Weights of a small GPT-style language model, trained from scratch on English Wikipedia.
Size: 12 layers, width 224, 7 heads of 32, MLP 896 SwiGLU.
Architecture: no biases in attention or MLP, attention and MLP in parallel.
Training: 580M tokens, 4428 steps.
MLP neurons of a small language model. Each row is named by its layer, matrix (gate and up: input weights) and neuron, and shows model dimensions 32-223. Each number is 128 + 32 x the weight over its row's rms, rounded and kept within 0 to 255. Numbers have three digits each. A neuron's up and down rows have the sign that makes its largest values positive.
After each neuron's rows, "fires in" lists the words (lower case) most often at its 100 highest values on Wikipedia text that the model never trained on; "fires on" lists the tokens most often at its 100 highest values on Wikipedia text that the model never trained on.

L5.gate221:064148085117160086129119103117145073123208086150106162145119072155124078114142158077209091162148121176148130170080148114088120153107139088160201131088096159151146157105226115100120091093123116149170117071147157163051112153132115170102094130101094090082131147062093084133160115126090177112158176146107113152061152106115130133140142114146155105100102127143135116099098029163193096111156118101110156116138145137107108148132119118110184126096096159121093135117114124112124098155122156102157096132183079155208118086124142124144183160099142170148114097113100099115114121148126101173
L5.up221:082122181104140187112112161124067153101111170115120092163173134132165084095114154099138099120103133082166071103177143131170149190129191103166181109147140075144097140169108141109120087141151152124168177103139141148111166106053048139174135156102073118095127129146150108107130101109123077144165094122145072135165149128118124102117122182108099135093132142149126162124101185064132169113134141153116135156117189126140110183140153120181114070145177080136099153108108078149128106110119182139105120144096156083083143156092169143128145130106171100065143063149089107143175088099175122089
fires in: "made", "young", "make", "making", "takes", "see"
fires on: " made", "ake", "oung", "aking", "e", "es"

L4.gate389:101126111124028110151084101112106128127133149167164165133133112123131179164136157090135174186156108161112183157141141123112096117149178133123149095100159120079153103127093173171064176091098152181135120138138130151077175156115189106161147106129081117127087152155127136096082157106175131155157108098111154156074146195139101117111136104183172087084110119099107113121146163166098158134174090078112062126146055124194088109132088149137102069070098101143145080157115102084122140153126130115095149143106118131154125129144127055131167124147110139096162143131145113127080150161109177130
L4.up389:100094128105101187101070132109089119116120125116120136095134108137113068130113138112120081147180112163152139125130141098108069117156121121166096150116081073189120071133106125153103074133126192097203151133184131174174203098148115076144154109117127112080179109092154183074065096069107099112096123121121101171163204112117120112110114101133143095149118092154165096126128116117133091138093110122144137109036157145182149116109103143157106089070105103122072145120130133105194153128100162108121152106145168128145144097123095036204108123143165131161172163119048141132217122126094120128
fires in: "township", "village", "town", "city", "barry"
fires on: "own", "hip", "age", "ton", "ry", "field"

L5.gate72:073185129138098131126088135077131144168133119144113103164123104136152177110155119121107187038130122117163102135124176137112046090093136178135120137122094105071171175137060152074136116140131154137126132155134156092130151095115145121091055103152120131126084172134107149142124149098133115080112131042117111111110147194162100175142112163034101094146086120099093091131130168165084083130076125152135137097151146127084175118105125140135156127151044202090120113105086153180169080151127125142111146091099150149098116089149176161116190143111125077119099095146114114112107086134139111153
L5.up72:098156073159110120107139113123162124187159193119124151140081158144110158114167078111116056035115151132070137119063122149158122109104105162155041127143140101129159127146148122087182133126182157124162128196089119113152152108144100184122145071087097114166133107134135142145121142085155119051113107096129092149110086106107098125174140136114115142133139109091125069130090158158089111129195100174120174118151149134120189121143086120112127141127126183177124207144096092099163113117095111149129159154098101165118096093105115111127167133089168078115091108168158162108164089125122094181
fires in: "general", "court", "incumbent", "district", "total"
fires on: "eneral", "ent", "ourt", " Total", "overn", "al"

L6.gate23:142114176118076127135122097133127135089152104091153107106136159088165119097128151092156066138137092154099183182169167141066150150115124108093112125145142091137114135134112124060156097183144147137104127157163055184105074149169129121132117160155094162175131145126081188096143135149181156161191128124073135174111117015141225105133092084149149086152130090154149175131135091110128179106141111159182148169103106115142111094122158114164150137105140070142192138169135144096079143138160155134137058153103033099021107140126174136143074108134156122144112128102158087137101101136121109116
L6.up23:138110115103148158159123196159083132099139118100178116078135170156167142106062111093126147127099161159094115115145165145093175155130098165127164157194162146104110113115152138077198075134145121101117098076098147163157084095168170168101160125136100121099153193113132146092153103213157153159151112172143109111154138154125128131154133114175136124171150129119097156111133125107145077193142094131140134164135125081144110141135107127180110100181192138159127128060194103067109109189189152249136105087131093108143118138163105159146111121090109199101199125080076108116126161108117099155
fires in: "single", "version", "label", "released", "track", "number"
fires on: "ers", " single", "el", "ack", "ased", "art"

L4.gate506:182165154105126157202188082132122182129143100135140165171105101123129145088161124138149114099129157093099191095084137068096129120109094212120163096099168113124144178139128168162197138123093164132117206148138072148075101138170160163134159104143121105091080159088130070051126104120145048116132098155117157137117179140084138125115152115146100136133165133110073145140157115063107157145074115104112139086147153134190137136080069108144149112147162191138143088171088103117152125099108059121080161074093197101099141149186127120128133157136141151116154151092138130122130123125099063118
L4.up506:095100122035112173165180129116169096097108123128148156100130145165156133171146164122100107132162131105099108102135129076162085108165106118137076135074112155187129145145124164169155136127178112135186134166143141120166125139162120116108095170080159133128186152143124143062178098140140132107098127134111102158180174127088150080096194135127108125142094128083136086172150223071123124109143190099143138116164116112127131112064133128098108110110136088137111110154137091116174127155204084114134117151079167120112158174169180136186151141106071097119192073125144134115183121168113106136
fires in: "gold", "grahame", "golden", "graham", "grenadier", "bronze"
fires on: "old", "ra", "ast", "on", "ren"

L4.gate292:115134112167092117108129119069107148130171135159109178101112151172138151155137162116170094091084053129089123109127142061138118096115112139151089130140116128106102175102210111137178147141119153109092115148129092104144131188110140142117131135125057100099146116175107055094069186124130088152167164154089045113137098136098139106092109119135053071149139112143083125105181149159105140173080170137130132168168163158090105104144184090092096141061130143095128151117126107201131063114095084129157098134089152094130149121089119104113203159082136107111134164119150109136122097125109111147
L4.up292:139144170116155161143145068126153122154093137144127103150112157092153156089158100084113122150105086069133111093134185082122127079163155151130193177168159091194129156141137064174087136051157130122098139110162095164153135091147104228161153177175122121117104082121095140148113145162155097169137124115125131136111128131183129127094103086168157143116155166138105189108139148176080119168116155102129132081105118122076150201161099148112094105092111132155175069118107069091214060136162098136144134097161108124145155164164095128103182119100147119141103116128075178075070144159162125118
fires in: "of", "currently", "subsequently", "previously"
fires on: " of", "ently", "ly"

L6.gate591:160149105132141107122138134201155129171107067167079201141098076150190133044123121166123124168128146157131147111148124164102074127136139119175100107128181095096129106132121180028107139103145153082059164127108107109102120092114163122169140160184147073162198100162134147106070138177150107141159095083142083138103144135066191111107129139137124150111057143065154126070072095152164139112137153164159076108172141116111130080117099118117049094142088132094111074125141084136129138143154153133132205118115156126164128189063105117142168110135152096102099135152165118157157128090104159143
L6.up591:109105151128134111102128149137126148146108156141135172183145123104107140114158139135163092210180159090162115100130103172101082184133130135161139118123132090122153108110199174086129154097171115124053135133159154125126121160151167123136126072106164071165204123150111103139123125128149169141090142124151086163143144125125121115158157187133165118138092097060103109073105133129141128186206155160139159174129115107153121117134089182125125068186088161176068116146133142154130162123091132119056141089171109192135104134098131118101173146133143096149038170161164103151131140106107139147
fires in: "of", "piano", "film", "video", "total"
fires on: " of", " film", "aint", "al"

L4.gate498:137110191131149141157138098084164128115108091067143137110066116160119107124122127138134125143076165084133173182085110192146076137118117112169154090110192141140120156084155180041123168158119106052153152208146108131055134105144085133119123078118146142117133110166102104084159116112109147088152185130146143124181055140080106148132143116144124135135095148144142117130085092136126086152106138116133166166154104067058061108061128108150091093101138090080129105116108131106118120148112161078135121138081144123128137189082121093131105124115104120127114065172110084119129147103150200141
L4.up498:056126103100174179088155180143098107142161081105113165082131128137104134113142093174101110096145125106158136158080115109140100161174167126174127146159187188128115106153159147118165164228093138074096189133197146159108162067158112123203116165151166085151166134100202103147109102127119135070125141109094169148154159163109088164115165153120133155127136166133130147140144101121185134186118114177141132090163123106125080095134110149148135127117079140123153130149131093113105169110111197120131062127120227163077115174113118154070108146063148147116163091092177073105123139132120171145
fires in: "director", "governor", "directed", "governance", "direct", "may"
fires on: "overn", " direct", "per", "irect", "ict", " may"

L5.gate328:145150108101133146118106138173100105118067128096179132174159118142175181086158141067107106148131126150096185103086136141135136126131109098151181120190079112117121143122151150070103138174136141155180143104099131151088209115147137177082163131099154100158156132112114090123181133182137118134120118115107090072161162079160145179148141171113110155097130137177130144122194080107140076153147126145105106085090082158157198159117172144139148117099152081140150117111187124135147071034105063139150125158084149176101126081132128112166105134126145096144113196105136103116104124139151130160
L5.up328:094145205110160118144135075079083142100145098184108169129170141078148107167131121150150137145114129117119169155096150074097150061086094078160129149125142127106144120182121169139078114168133198112106174150149100158141091192088097107082182163138054094093127098157108155112184185120157146175136100106122092143112080078128176078127126188129117140120050125110123098175083121159165114066101094115112136112139190188196190094124071128138159136124090111136100108068147140103113127126131096078168145077107110073152116121129115139128181101094168144123124138126174089070157150174143125104
fires in: "well", "spanish", "made", "english", "japanese"
fires on: " well", "ish", " made", " English", "ese"